Weights of a small GPT-style language model, trained from scratch on English Wikipedia: a variant of Adam for these matrices.
MLP neurons of a small language model. Each row is named by its layer, matrix (up: input weights; down: output weights) and neuron, and shows model dimensions 0-223. Each number is 128 + 32 x the weight over its row's rms, rounded and kept within 0 to 255. Numbers have three digits each.
After each neuron's rows, "fires on" lists the tokens most often at its 100 highest values on Wikipedia text that the model never trained on.

L2.up20:118168116106131129208113134105110173132160069101075165125159171109095079093130144064178084100150114174124133161100161089162096141153139123146147119100138115171129170096120169139079178146162138152118122130092129136138110156113135175122074104085161181066127116084106151158135134124154069096118104140135129155164150093114121116121114154130153154163157082125191097156105129169190162071101087122083144125118182157132130157082165107142060114108084206043114069174096123179071141151135108138095120142141166134140093118130134184112122103069134114149105123136061096145166144129082133163118141194136179123152120136089130138164106183089138173120097057143137152086140099055169096099154
L2.down20:099068174074121151113126136116128177125088122146158077143135123114189140108083189144105197149089136056119151146152143154165131179131133139090105144137129147165109172065096114011162125154164153136107092161192137094145167095128110164124182099168185086167137117147123136153138151128134193167094149081136128152119154132127102176131116078091107126111094162129056142110124117110117152157158132079146139100150074104217123151141123056132105144133168098162174121098136156102142147118080127139127132123142133112113094118121089134136119056198128169083132128113146135076122114159085122063124069128149093155115184150119122135084124080139125058033128176126151136125143169128114105111133
fires on: "=", "==", "\n\n", " =\n\n", "===", ":"

L6.up184:149167127090111129088164106161093162078118094093055148149107176142047154086063136112094151150129133154109111110070081134180054110152092091108140093134115166085095175114142180132151173155145085064153152116142147152116084127148066112133152153141143147136113144187151134111155143137087132151112149155167086113134175058151152098124121158096207116125120135135168120109062156105133083141209115146191098116119166176139088176080116117102079115137143113158104150089143097168153128178136184147147141112094142134163147177108142108072109149101057107136124087096086109185131124133122192109131099159130172106154160126127121135139143122124169111170078154165103162106191081112146170143082
L6.down184:103105088129100133132072166130105107109153094120098105120146117024111097141049156135150121089166152167068086191090116151188152186164177072142123131167110153078148143083111138138092178073089145097157136048123100080153099074143154145084151120138161139068139155123130104133125103134151115080127110100081108119146132151185096131146150111103174122141203180091130110112090130095135086151159170118151118197126076113112130157074160160167117118147147111119087154114172147118108149148107152143147064136115146167196160119078145181138103120135150127102183142146107114187153106091116116116121104171140164142088130101109090172110163097097144132109168175175140154118093147156110077175192
fires on: "c", "in", "s", "4", "h"

L6.up633:159145125135123155099062086065135119113135130160105129139147167101065109132112125119134081140100102107125092133157115107186116133142112116151175074141111165106074177110092147167098166158156088154131175136130121181093062154168109154175113124139096099067208175146135188082140146151155074167124090141119115197144115108156156137064141131090180092135110100128138185148071040155106103068141112056116113101147156106161163173125090107090137173119109127118120140169085102113121135130196188168129072128119167143097157102118197140111143121122142127171116102126109101114140142144101204188115137114079128084146148096097096171169142168125146181112085083171112114081148100116157114135153
L6.down633:142199121188155083108185131141142148110083131077099140168112106165140104114077099119137123108092065169125131161154082099133141126104141130060144117110140106116152152131121118110095133061044191140114134134087125160138173093116130111160084161174162125104117104152143150093091152172104140126178095145116134184147109137116198173144190146146146119058163098111180181146158114159172187060114145146151127139081111154116177131142083044160085132117102157155139091108130135109125110104094107138115109167158203149174182128151124091153121169147030154113090062131178077166111091112143129106120163172139109107107118128163131071202132107147103151093106107146092156134111120101112143125111
fires on: "m", "st", "em", "v", "s"

L2.up717:129092140156133163153138153091112174168142097108093123176159150148095112159159180092168104091109103075073126108150079175151086076098126066143151080136141105100137154068111110103152164128130120121163085119130117095099181225070105144107131120173113122138126151158182139122130130104149143148167119192122133138127113140140154153157121116156135148174140127143143116113099146118119112152202071106129099185126094100123112112118120113091137154160143099149110112177135121181101134156067147114075116082082148212123168115098114136132165126089100120071059061126160112098118127141162137111151131149143084108118169177185177126183113076112128227173091089128150103162130186053163104068108
L2.down717:166114130066076163087086117126109111167118099168127147108143107130104068117070124129141136111120116124178146081176173184089099078129143160161122136160178128091193050079145185108141175113115077142127166092105126136124135106159132117131113133118141098178140086132221124161126218094142116137125183101142118113104068102109064115148115146106135152149160160068092119101144128170119133168120120157209167124126085157145087143132121069100071130139107149092106103180160102177109120090098101101179048143091138149095068137152178133141106151162088135159092042146167139166166130156126123159178102132113118151140116086167174165129137118127134092105157177107132074151139122145115137109109
fires on: " |", ";", "|"

L5.up872:151125134064097062143120103135138096148146115116139128148122148149130039135119216119166059125104094083137123167157156128097107129157160093101067111130161085124153147117131116111168116177144119120140158104077120128164106120172157148139118144106147156073176112058157104102220155142132105146195098091103131129063112136213112079177118177108085132118150085103161095147175112089104096195129154135079101138164109116185118170074165112154116108110086129160137162126137146120143137102140121160158116115105134104151104104162125221114099128088092059126162060194089159096175099126158141130090166124121128104142133104141100145203144145152104107159093072149108158138107150101154159132104
L5.down872:104107125092110088178180163150100136119200080179197165151128143108144104173139095140167137115124096152107115064180156097200160182171185124113122154121133098154059130069070090122140080076153152091145148167071125136079097155122107151092150133156157149111133150178101174152145145135099123149218104175166140141129120124176105133146125097160080164173166078099156160104142160086134100106163103110147117157129115051132161046115102111133139083116109111158105179147126144113133114149113101110160114085187120097112133104130094048110111121180134107160143080155099123159113135126099128041160127091168136125138091177137139136127151121109137084142054171093110139118121152155098151098125
fires on: "ct", "at", "ab", "it", "ed", "iv"

L2.up801:114127130161132102132083139152132125139114103118116094115144124148132064082145162095119119145088143159133085112114120154063149133078084137090190100167121149140197138163103142153142117178112099124068097160158228123118119114129143154131134123134145170121094176063118104153118180150129094121122142117087172158116107098116174154140150097205087251082203119119148083073145163127118104146142020139120112146183113095084128129131124127122160129136152124150062122118157176149169150120080131117122102074150081153170108128076145156125151094090106105129107159126094075107143100081101127096134069133146119135185137077127158114075098074115164133136155098186085142168115170126113128142076
L2.down801:093154138124128088149106113137072122126072154088138127168149153146171111115038164190073147117082114125101123121122094091161168183125130152133114153115100132172192124072175157163180134204163139145151212133148168059107106151130136166127085117138140103157115097167144083191194104149174112116129149137129092161106148114155167152123138147137106101190166098101081066120112139117119141108105134112104101165126185142160180124159141111103114117090146119150129145137084129141116094144123049162112122134118087165143157098189173149151164091096160124069116135134087142117143116072095130114126130098129129235084135172127079113170141121113076105075141148140122094165143104075064172094141
fires on: " pro", "'s", " p", "'"

L2.up206:118104130129117175133097125150076132106140119152142127156129196129143095149142168085148128128123147175100162115104068108113090098101130120154230099156084164148136113195057144135150134121119128120082152130150141073067187121167136214108112163140106207133147183101070168121169188165131130122115114139123165154161097107130104133138118100124094172131105108103137152168060190094126124095140106071156142122155119140044125150128114070148113090142124181106082079096123131176057155110138091118144164175119110163115158120201140161149155137110103152128097138104148097087148120114137187128119093094106093149135122099117110197124166071157116193168145121104150131071177107145064128138088
L2.down206:106093179100073099091139100169132160195055176129170092195116063123142093113184102075122176133106149111153133143140099092133118144086148129099159129149146088149102128138112130159147073139098145131144172119068143092190143125157164145085121146120143147140124144067155178124077079164174124111131132086100069160108110180179100157120196110142108071128145103189117131104098089082143124083111143111214141110189165130135139106080095084111124127124071117158142101052172155144147138156088157087135156131134139091134146067152119161179134122146156183122189150150133183134106122071099099135097144143147134163168132157135090095083114174152111091122175133091099125088113132143093143190112
fires on: "l", "ct", "ign", "ec", "ent", "==="

L5.up422:131102168146111146157155175105087161139196096123131080155114118141136138176081139071117150127144118163095106163165168099092088101182124161080120131145145136101124115121172160091093130148206105120174134163172193149123113184098142114225124127138147171106118150064107154092115105112147114131118120135115145153098151114144100117156118105149147156149144109204120128159129147115167117115170114137116155092133172134132084149006069160134118171138085157173118146112089088165171080120112123053152080089134119131173089104134145070091099076113125096106117127155104105127139157130129143119073146095052096137133137147133095138232122115120109162149137154159055153171109150049102134117136
L5.down422:096157125123179121062089112162144132074079143144100170105167090134096094114069146159100087132105075084148188113132168186114153152136126101160105103118173132090086174136105096134190156141110103142115114138086088120138186073160115127102133079080052073095096112107182170124137166126095151180079141149157123158153170109063134108144158097178123121122136084147126120095119156116109174137117068168169134211165117099157097127180148148042117126154148125099135094157149129082158116099146135134146124173152112107127142128135233127149190119142152143161135105096116109169089126109103187141156135170148128115108122128124156193107110093101153119127147121087160183149062137133104070089093
fires on: "im", "id", "ing", "e", "ide"

L8.up319:061107158184107145132074132104143100133118039126060098183133170169128168121134145078106151113132139124175109088122086095150095062149140164122129110099179124132140084136087144117112156120126147091172116099174181134114161100130171163216093142137157155105092158138104122175146200084127106172153082131139155178182027110115145130135150117142169090119080181121117171143124115163173137127105101101152135147171220146103107075096175101125153134133138140100064100177131085164106132120088125103119102151134131149112099091159156107104107135147067114141043158145115101105126148113124154078166156142132104119122143133186132210132117116122140132141137102171126113125110119131209087162154
L8.down319:129061139067172123070107168119084092087124110164156180130132106102121195172119162089111107107143100078143119130120121151124134123104158112171056083188106138124163152101115162181149126134149074139145120166205138131084171121171072171078163155101156099131123148139158090125102190149129118096143114091133125100164118073095113150148103059160132136085173110128133145159116173152145175113139106054128154135114126166147081151109096112179174154094099129164107095084152117168159066143115078143113131104088112142136155154101135141178113137053182153158101145093159152157128112135094154100174119111154112131172102104165181145141177098110149112096101177079137162182099071092052133156095
fires on: "y", "h", "up", "l", "er", "t"

L2.up560:110125171117076129205162136101123171118097139122128146118134145082120086128087166138154123179173090133112112143065153090197166142165159081158132107151137155105101108124079167105153202082134150218138063091166080149115128131175110093150093131121106139131089116100158176087114124096182170113095114166126124179149123168162179199114091153100099120170151152061132192106096094098171158055141075113122059122121178158116176135128070105098101156095144109151088081124153126157125119138172157127082173062129127166125137133090110147099144158122091145138167114138080127136106153106092182099141160136129156094096124156143155147148115145157147168178093119179152116147172075131149116137175
L2.down560:193088132134138094127154083174095139145173103089164156171131067190115128126085118117075122155125179130153190147158092121141105150082117135121079115121130130158050123074175086118079086120107150127132069131138152151152154132087079151119125103128155119124113140156099096166103130098142161138136114129135135154088124144201152098123134150136157134127137147101096137107168165188138123098147109096085138138145197176123153106133131104065099153026135130095138156167110189070081144098076111159123181158038186148121146092123177104043093111177154114158148160086088122173140136099111185064131136136141155138114107193155143168135175106093118094102110183114124161130105148128103114082135
fires on: "\n", "u", "is", ":", "\n\n"

L9.up312:114133142099113141104126107078167126102122134122130173130161200136102124123121154122137059156127163172136119089166118126074159168093134152180123090093155131149133107123167136164235147134178112109128125086105122111144121097149091144125100143161128106121142145101131100134083142178126136072108077177115132191122118121089186184080119145143153114088143154105144183121104172104144179100104062096156130179171117093106087105081114063061172177107101141098057112187100086160119105178107126154156141094086070157156073146113174149120171096091131076080077121090107172162160209116112134162090142125133134124141175121148087154188156168148148119081122163124114137126135168130137098093077
L9.down312:133164124150124122150129160177118091088117121170135144112154074059132114095163182104147094119135117113153193135128124123121104087102168084156107111152147125129115142127155130103080099111130119064100133045135172131122097161100137099082125123189100133109130074103139101149103112147160098146173080079137124101065168189133093141124082109080135117113143132122034107183167125131191166121132212143127137101138135110120169129145111140131124105170167112187162058105051107142131139108118140140107160113125093124089093139139168151173104100077157137199122134152192100134155124136123157163136099147122103099163146161158139040105100147122072141212222142155125089092115160135179159164125
fires on: "p", "a", "f", "et", "fer", "om"

L4.up285:163163149130112143125155181150124197176122112185108107173126146113111097148123139093130140135161124121060119135150152136190109105161131051092108123150147152052116079126116166091139158094156147102211159116154126096111142166137105137147109107089118195154114142103101172089148142121155112163172160113163141098125139079138134095094118162109068120142144096084186159096132175123136160073122130136165055149143178121157172142156081046112067130163121107136167117112096141219055135059112176058136125095091165097128100129113124143101109186147086149053159099158111095120133178142165163113098101134117156055111131182113124145156126132155072121155157125139139136105138112112134135077106
L4.down285:100161163146121122102120123095156139173079123108148070136124100150134113114119182117146133124133141027093159125084113171146139129205138082220167136141161075142069135122149165127181106152098140095127103091158154132110123126099178176130113134116087111153146145181147081151080102099162148139113045125153101104136110132120149119102083158077132138241108139098132099104129090117155179130083144106157125134100097095159095144159121064125123169119115094124074108122150186116090142116161105097139131161091144067178204141124174132121087081151158123087099141170169085126136096090143157146151106148117126140146141188054137111135160195145170124125144141132068121094098140154093131178189
fires on: "ed", "er", "|", "id", "clud", "==="

L2.up325:137108139139156177182139123078114149122169094070085127155121191161090123191164118078122164129146108127074172086066075111143100114071080120078181078139065138101118151156074118139099127080114098119125153114169136160132118134134127115169133112136104095046115195169117179128111199139171057138115136123108138160155105137132160140127149128112119126134193093138156121079073161124099176113193108097163140152104140145149131194123113096131172129154147141137110142108119105094119136170118166122129176132101127145119166150151137131117169050056176110144094056134113079081172118099144135134161121135110124116155170126157089149160197148180115169147127120118153192111152053076133117133084
L2.down325:098090142169060116139162136117157136152107127140088150092117158121129068140178145096105099087154091134078113127093171056144132129140163124070125113157102153062175088189106150078149116131114119136159176077152073133100134132116097127100103150148125139084153145052131133118117076116116104105163112042116129149174121143183139133175152046128129097130141172142157105143132132139100155110179146081218174155098100122147070119181109122099087092149100115202122142167139172122138134148099163116099071157174180099169092144123148159170165137151147130117187116148117160149105061109151106165132118183122195109129107101102173081108106108107133090177167065131160118116153133164138076150128
fires on: "l", "h", " Ch"

L4.up582:111109137133122095219115156098173096121143080125109121128105167152098086146123128151150099098157137134076151134120107103173124107062179070136140114164107109166141100157074129149140184106141164124138150114117160119162116105125114104080154112181120125036112169178094164086150162132140104122153140156107169102134147122147130123136103140085119115171210129180131173150061169117128184121176143122138125158125129115143120154133113097104140137095158103108074064142108106108119123203192114164126132165143082172100139134115091170110145083153053098109086057089085118140127154156135161148137108085110145060072195077105168152141170111092109180138075175129162203071114110112161115140093
L4.down582:125151119118138077133141089096099140163121180110114138098212180186086133144147099141110137121169149170130068169101095135128094156144072155154122113107100115130125113178151039123175109089075119159064123153098092147130101115071133038106123065157160078119154111173115147108097052147105130122138132115103154113161179174123037157116136070158104108071104097167124063190080143136110145192104150112140141210126154179114191155146131139155118112165146112148152108141114134122116129096156135178158112122123136182140089114124148103133121157160116127117154137177174109147124116140121174152125182148124078170154095129146098159078130151119145114194111077065081124096132140122127113093097
fires on: "n", "b", "p", "h", "e"

L4.up329:140101107126132179084153076122188119084131119107112170138178127076120157087090130115123117195149115144150102132123126097120136053170139205058110110120116127055087164125119146141155102107106096169090193085096115085085085116161121172159148151100123086112128167139128200194081174179131142138107098146133138179143116052140138102106186114100157192114115053114147131161131136123099152104171138098114203082134141119112080143109136114074129126115102076104115161144107086131148105149166123161160122127071198077155123126154114158068137057109140104129162165124092130134164109148167112161122150105132141104084195102114128118151144133168165208162102131144132113128162121105176130153091
L4.down329:114107154155142129173134107190098109150128227173145075097099099172106133085118099159107077133119114101064176116142177072103167164100130114109124136113126130147097097121160151130143155083124155088102070103095141214166104135140145115083177158109142132123148056173090137160101128053090117114083124105104129121130139149148121151127130155109141163104173107115121141160154210095166141131122136201158096153174148145097090152094115161131103142097138140123166122126143172067146105161161096143124128118182154162112120117113185062122149184117149112215134121150149153069162085132122076115107173118165104199076131102066091126093116111135087148088095076126156179140112128122104076124173
fires on: "il", "rom", "5", "8", "ol", "4"

L6.up603:142155150141128122135179095096181122224125131174153121109146184147113081185133156093169145168115144148111081126085140154193172130099125128174084154157106149055122101140110140100165111107105109130096128104085151073088103155087119121143105088172105128106155196078101203139176122153143093192165114112145180165085103119104139151165124139117130127171130072062131176129137157111086151034125133106136122137122139085152167154134081080109094128177197159099111104112091106156122127105129167138160178115164111127118133134179171109166134136135076143097114134112126110150104077140161102106189076100083180087150119137054153089172132116146099154141167102074098177096124121131127102157094
L6.down603:124144132103117164118117151093128169115089132128161094143168131142140168081115128072100118030124155108143143101122144085169107157107095111115093141141095035151136142158196101136160121089159102148116116074134145159135134092141143147142128156136099130165165182154110123124134109113191128075102119095141169126176116193177092078135127129107154172131119158099144043121142193094150118180149109108129127158089148154096121077169174161136138147075146134106039172157138139134217101143117132074084122136107096120112128100091152117100134115121184117127117135120131116154109140130047139158139169105139076104200070121121106156187173166152195086054142135174144144120142087085128071159157
fires on: "ct", "===", "ing", "ed", " st", "ect"

L8.up824:102152130127117153125151211133162140124152152130103141098158212115112090166113159171127101099130137111165092116088103153151131087191133185116121117161116116089124151098116125142095105142145143066134195132142130118164158094157100088145075132126160152133161100091088136127130153137116160097144065128151074142096144081156153170182087191060172107095094072122122096122140190096152103093152142075145149110076111165109092151151111087077143163089137106142134095113116131201126121141146145105134115080087163145172143157138126078094160102109132104095106166109053043161119117103116180209136081196126159091149144154107159144142135136156142203105095151171069128130127068089115095163147
L8.down824:180112154185152133193137132125138105132119146108147154193078090120125123115106118138108143084158106192099057146091147111106156200164111087122147112148182158201134098177137111125112148086119109145122092086142172131149134138104167113126164172124114145096119084170142153167113116115063098108091141175140172125102095116125187143151127112151077163158152123112147108095137150121135113188106132155081158089149078158107157165133111154118088097166166125111108136137163175036143168101113117167119138114145107120122180144099115156160046126139099150173172115148123137080136151079149092108173195073124102159055056124108078171081101147088088103133083074119111122175115186092096108125082
fires on: "s", "id", "ug", "4", "8"

L2.up408:183113133081141107149143127152115149144089123149115135094156208123103112175110124106134162116154105086123199140076108129128123108113099113074145082132122124120190181155090114111083178089148077119119115117110134079124205160169117114143149192106190144145146199185093160078174153126140101126139127139141139171189143129167124104077135083155105095129142118143131159095118099165118182081158101166128133125148174196119127192120065105123155127089132153159101121052129107107095111115135159168137099149119167152147205070156122151117120092124139140144189102139059085137137092147148139111104084136108102099131150100125035188117175115136128130188071167133150130094089124134121053095123
L2.down408:088095157163092106155090118117146105105109102166116117073097166107124113139137133125107137131135130081117069137119127095133179132118112118107125064150151119128106066145113095104177114202118131163118175033165131170170160102122126117157097175128165099109165123140126171108121167129148073128157110123158116141151177159127123140140053103142128131102123105194140123134074185142119194105177051099132144114142198101115153133097124114092111178131059091081106136118129114076192125146109192170089145181138168131174181157141090134088128078182130132129154128168176144166144098110100129088155133178173197064170085146151123130050086130127100086138124128116089121090141077138106166087125
fires on: "ep", "h", " ch", "9", "4"

L5.up86:116135170114140144127165204123165129152120129135083085173172167115086097105150151141129114173085122136102131107148117160224100150134098038167138093069133141099082143110155133134117129097125143108179151157126087137063195183162146126122122119145086121134109174152167111148124159089188127083168069170103166161191078136113152167189127156162082118112129155122130124116110091129112139145173148085084042113194139126122140121083189100104124128103102112122126103158184173128065112189108091201118093132107147118087154136124139080126136138138125116138098060113106135084169124087179095109133118164161091140112147126179114140140096060097082114125135099091165111138175112101123170168149
L5.down86:129117096144090128067159148163151140156056136132127122102094128086136075155180120181138142179138130152151106103138134139163108129155096106175130146118209118170145074134186157134115118086125166107155148123092041145089091148138193126147187090125098154177098178133123130103130153101187111056137146106190131045151059100133140122117205118146116123139171141153080107061137090117083117222171165147141106131166101084110109117136146077128123097157123092093141144140153155184129148168146117161158135155171108139093138123081119066158150142147130114121157040105149080099148116137138090144116128113121110137079105090125153148134086135135102044135112160152100093120182141156151149098108
fires on: " |"

L8.up655:122168127178133171112134103145144151070108132123094136127151121096059151173101125138124089175092122116102133084143097135057129122150127131183144109102168157154126097134070159150136148118157081106172096152167099136078111146145107131132142144121122133066102141154153150175083140087131130114147028157082109115151150110118118102092100134178156077142104120140153144126129139187121240121142086098084182140148148135149164126121172107041088145102114174084080162164082089161109157118146074169153212093175122127152175118179128146126115094081098145089137062105121109152162173097120138155111107121109118100090159112141208089181129172087125152157131167096119164142172099130106169083144
L8.down655:178107110155131159108163148134103171106126100157146151143160107173177101091058154087141153096168169146140165098172138073143179179096101127137143129149152128138136083058135123115087099149123119034140146146097142126078189153091087109082140101122108088126098080173158087074074124107069118152142060121114111136120112133159192104172132140106177144102167157108050132102133136119136144107132058083147110145137176136109140131103152130095052178136132116130144142109139110131151120133133115178184156112120155140104134150124116129147104144065152143121151129154144144142110106184124185091118188084137163151150140130172168101134113102000112119126106146123131079110204079120158117077133
fires on: "et", "m", "as", "a", "ec"

L2.up178:131123114133087089156135219107120113190246070123093078066143103116132083108152130123091107084100110122095162183143112085152123110159120114081145119185119127157091157131107155164119149197134140139146181170144106092122135203131181118161054150119157129181188125086103134058165118117120097155104100094114123152113135095125142144162176127134148113152131123141128089116115117107171163135104145131086127143164103146131148118053105145075101168195084176158131099125082127121152135086132137110221135110043081098152205106116093104156111131146102116134133089173133045093129152141139163099131175142138112100138111134092109072144095144125118122131146128094130125174093151096138125107123
L2.down178:049131092137172150107088086110077164118097114103165085131168146097098116138184111126115146123067152124131110133148155131129116111091165078123118115097158112123112096108148151168141050145167122143146084166116135141090089123129130110172107078092142120144175145111130142091082112073111168158106105129162128122211144143120093134155140169113127177146128122157109144110113120105084105130125130102129158072089123138123109171096104137169145120157060147179157072091149074147170191165195135178052164159080159160167173167087125120106148082145203146062125044118182114136107128129111130123126084142117148053171132141167128201123096188097124123111157080122111140147183138104064109123152
fires on: " it", "ed", " with", "id", "ated", "im"

L9.up356:098191084126115142148103142101196141080184077087065123122159129096142114174123129121124112157045086093152118139116148062130128185104099123107102150095158135131159169090133206108103166139125141148143147078105088074127090143167166120139104064060074105129131141050133145082211159157177092124136158114148150148099152156180145101210091123128118074136115152117142081132120165121093120174103112122114108112125120168132103133105145117166073155108119121126082124181168144106146106076091137130145141148098112123152098129165082145173138091071094141139109145184175154116118113154147125098162169189119121063158132082154164155188136127128172090196159114159161112128184112144112126108117
L9.down356:196078151188133140065199058069155114115127124089156122126193179139141124160135138101124158166122083173118137072155113135128096137097100116131128134125093145159144124154096110081137086098153103177134183081141137182159139130147171136117122094051101185088145139171105113127126083168129113134164094133140111113130132104154097123116078186133171118156155099102115146111140100138176155160166091129096109130122150108129182136145130126082169072111172029105140132118075065128169170084047110133160180123117134110140128133132156182161139138138087119108104081102151094137162189121157118079110094108115140194145117141117078121111095121158132167123094203155071072135082131099113159159172
fires on: "ion", "at", "it", "ation", "ag", "or"

L6.up382:161163116149099132201104170143106179150147117117133167064157126114145094119095146091164130092075065154076112137188155116131133084145097135119139151139108195110094149077140203122150176197138107099127208091156111147100164199169096106155045143103148165128131116094130132114130123117101098134151153144165112123128123142153142153135124124121159073171085100156092117109086171049154121082082132170120117117153148107175122139079145175135074184108163172157123151097076128112169063140183167107142107156057117155101152120127179114160140081112099112156122145160088155095145089127105124162086150110108135069088142141074131169145116121099157172151128178128121143132155116046116161164133
L6.down382:130137105120166112106110158159161176097133149166153119126153147097119122102165122162073150129132174194168095144090182158149128085159110126061148184200131119167148136120152093104093123078099075129133151163146133175091164128130194125085125116155076103125152112131208090104144118100150101125129148068150101033110110125082099114179176122124082176099115125090145141079114099143148133154130117071136127160165098164144118110103142080124119122129099117134100119054066170134152147135130151160134121184115182100119101105101153120104133087174079143126090169169117107114090165142174151104050089120108129136183095072165101184093141162124130123114143082088129172092083188156132205148165
fires on: " res", "im", " with", "ed", "s", " d"

L2.up565:202116183107157144127180146152142124167141127138134169112169121093128145136088193104115123155117138142111134187114140121146125179098153083132083165162194133125147095140109153073147148110130096121146151130118086134099160192087153149146100090098173107089151132136081156120170133121096062112141160137146144146073115066117129123086129184192113156179107059114118144150095135178128205065094099145153103130134164129139145106116076063139132138102144152115143091134085146182068056129153196151084108050062105189129102128134112126151133087145081089135130143166091167190149111159162134167137133108078135078114106179082142147158110116151155102186155084102142162160103128104121122069150
L2.down565:111129093140092162085130121093186151127114092114068140105138165188132136173174031156093164078079121158190136093167102109095108127173136158137159117156097078079122117124135090132149128170094135143131127124104174105165161109136075177099120102122123105157089125098178092144129127115188146179093067102107087098182098127112138180135143047092136158131179146164124065112160072072149148234164150112124126146083101120117169107141144074124132149138150148161145135093110133108149179144121099145138105198151169155123126198117153158126174141139131159103172084112139151062146086107128109104131135083175123105202090131112122153100148145099108086095111150132122103150142112135070144165083
fires on: "ed", "own", "ing", "ied", "y", "ile"

L2.up667:087115192131121132194123103145170135092111171083097164177115131181139122136161110095077115118060115054113089077112100116130091120098049090136189097146125149176109134161086133154102098165165133148160127111135096096111167115112145106089091113089113098107126145155091108126085152147177092159126115213083174173166121138151108143094108121182141132133201110114103164028128190137177170139144090121112145163136101159156142206107122156114162176098142103121110129071101118129148117092134157169085106097100055142131148076152107101140145113078108098161141149163107134080139126097093173145093115149142124153197117110160165151149171138134138201148121149175137087115133103068130131121142
L2.down667:081157144150137092114115134128089145121157115210157145134103173097146097133201081109171132110143151141099137135147139116147074146109192112106142071059098101106091152138136121126138145124093046116129158134213088129132150160167047143176158118105141133137164160171081093153156112103123088138160117109139136078087194103163163121115120136119144160157106190166138122105080068144105128130128148106106196102092118140100145119130108083096103081148144125093163096120127079079125123121058127105162110165136130094144148123190160170185193142123059119093110117062123176111151187120156144156099138115108129107133079116158154113142100093139125095143143160089133122096136091245129166169145
fires on: " ", "ol", "r", "E", " e", " Ch"

L6.up888:081136150158135190211105133044113146065095150159086123152125119134090134127128168129116086084055073124128138125129128107123098086093139154140100146086208132124062179186103137124099145171126116101109145130089160141135108190190095187131102115095148092100149123182128140109129135181185112138160099172039148129190113142081113147110154123101157104151107168098125131079135095105174128107142106118070099164145143149137099153087154141142133172092108185153130108165123088088116121151209164128110108126070118129085120070143142124099146115129136114101099094108138133103116128118075184146126177152085106084189122098114079149122140138134143185148117171151115125119104109108156125214187
L6.down888:164110158178168118100139103140099082108087078143159187104131139094098141094167079111157088080159170180091153180080161115104182140105117161174147153113146147101147186164125104127128090099082164190066203083116063136130135094111177128091189144147072111120104157111089142165204103090127125121151089096110128142093134110125103184136211102104156136054136142130082140123203071162139150089131115122126120136116159143085112148117119149087121144179124177112164117135089155128135092183167096143189121138142160178140133161142174141051104155112096163091162122081087104103109145150124102125082155140120177112134152130126088112148111119161149167079126132106148103115124101119097075168103
fires on: "v", "ra", "cc", "on", "s", "it"

L5.up192:080168134134129176089106140103182098170134107136104185143156094080110046122139168102168105115058159141143106098152144045089085143169066146083147067190129119134119059137154175073152125161160121173146158089118122162188062148159115107121115115116120167149078177109177114112142159128158133097161149131157102086109129121141081160168131124147197154123143060117144137120182138062106082152108128106148108168168123173168105132132148107130120136200130170127122107174095124094124090136098111123185114133111122114125139112123095207131117107105081112102108128141145121112182156123159132124106149197127124039095190087130138141130102141134101127117134091139159143135124067091064150166091
L5.down192:103135088155151075131080061115137096091101121114098099118066051080098139134107098140131161150163073151132106119037129153129147120139141145114134157105207167136094137082105130152129145082109166148098160067134116147178145141109151135078139168144138115154138071152180154137154112132095109182133099115198159162092158145199111158108142159150092171092160148066163108131185066152189162128137158153126141097144099109131134139115117153139083181154105061068145124162105116133128146156094126118126105161070125141154093159163134081151090149125066186125132147134105077117125105088109135123201134098140122155089135065149146088138101127083161119155116203115206079102165154152128152118118
fires on: "ion", "ass", "ation", "x", "i", "io"

L8.up491:095144138137146146111192170119148130115108098093139114134143163134091051136129157143179126085059129136144159102165148122178120155121096146110109110070145114071105154125127158104140172101187173081122182115094128124066119140090156165177155103113097128158121205114155126135158154124157112110147136155054151140161149142092084136162118147128131132152183092081157138147151086153162150138113120140072061119177105188128109126153129116092095165235155178115077138112071105119123137145147107158124132144123157130075176169133169115160164131122179132120175108143102172055076117119133170114118088114126121091130123148090095161125103072141098179190159133076131156126162063071081119178068
L8.down491:103110066139150140109062129120131119133112117125149155120166119189145096158146104130121174098109147172138082115149126186123085094086112134156094180082146086164083101139130101145191143047133103108131093141095072157140127111142164136153172108174074180144056157107155124101142126103212221140182175126145148087114092128079118113149135157123108108130132144142095124088106082157120178143186193120143094170143089121116139137144136099081110160186136120096160154048144185138107120123105139149091088175194137100099121100112146114141190109189146143103142119135126092067141138177152065131150126116137154175110166085157116143080106132133074098127133095110099174086164153133138076147079
fires on: "==", " |"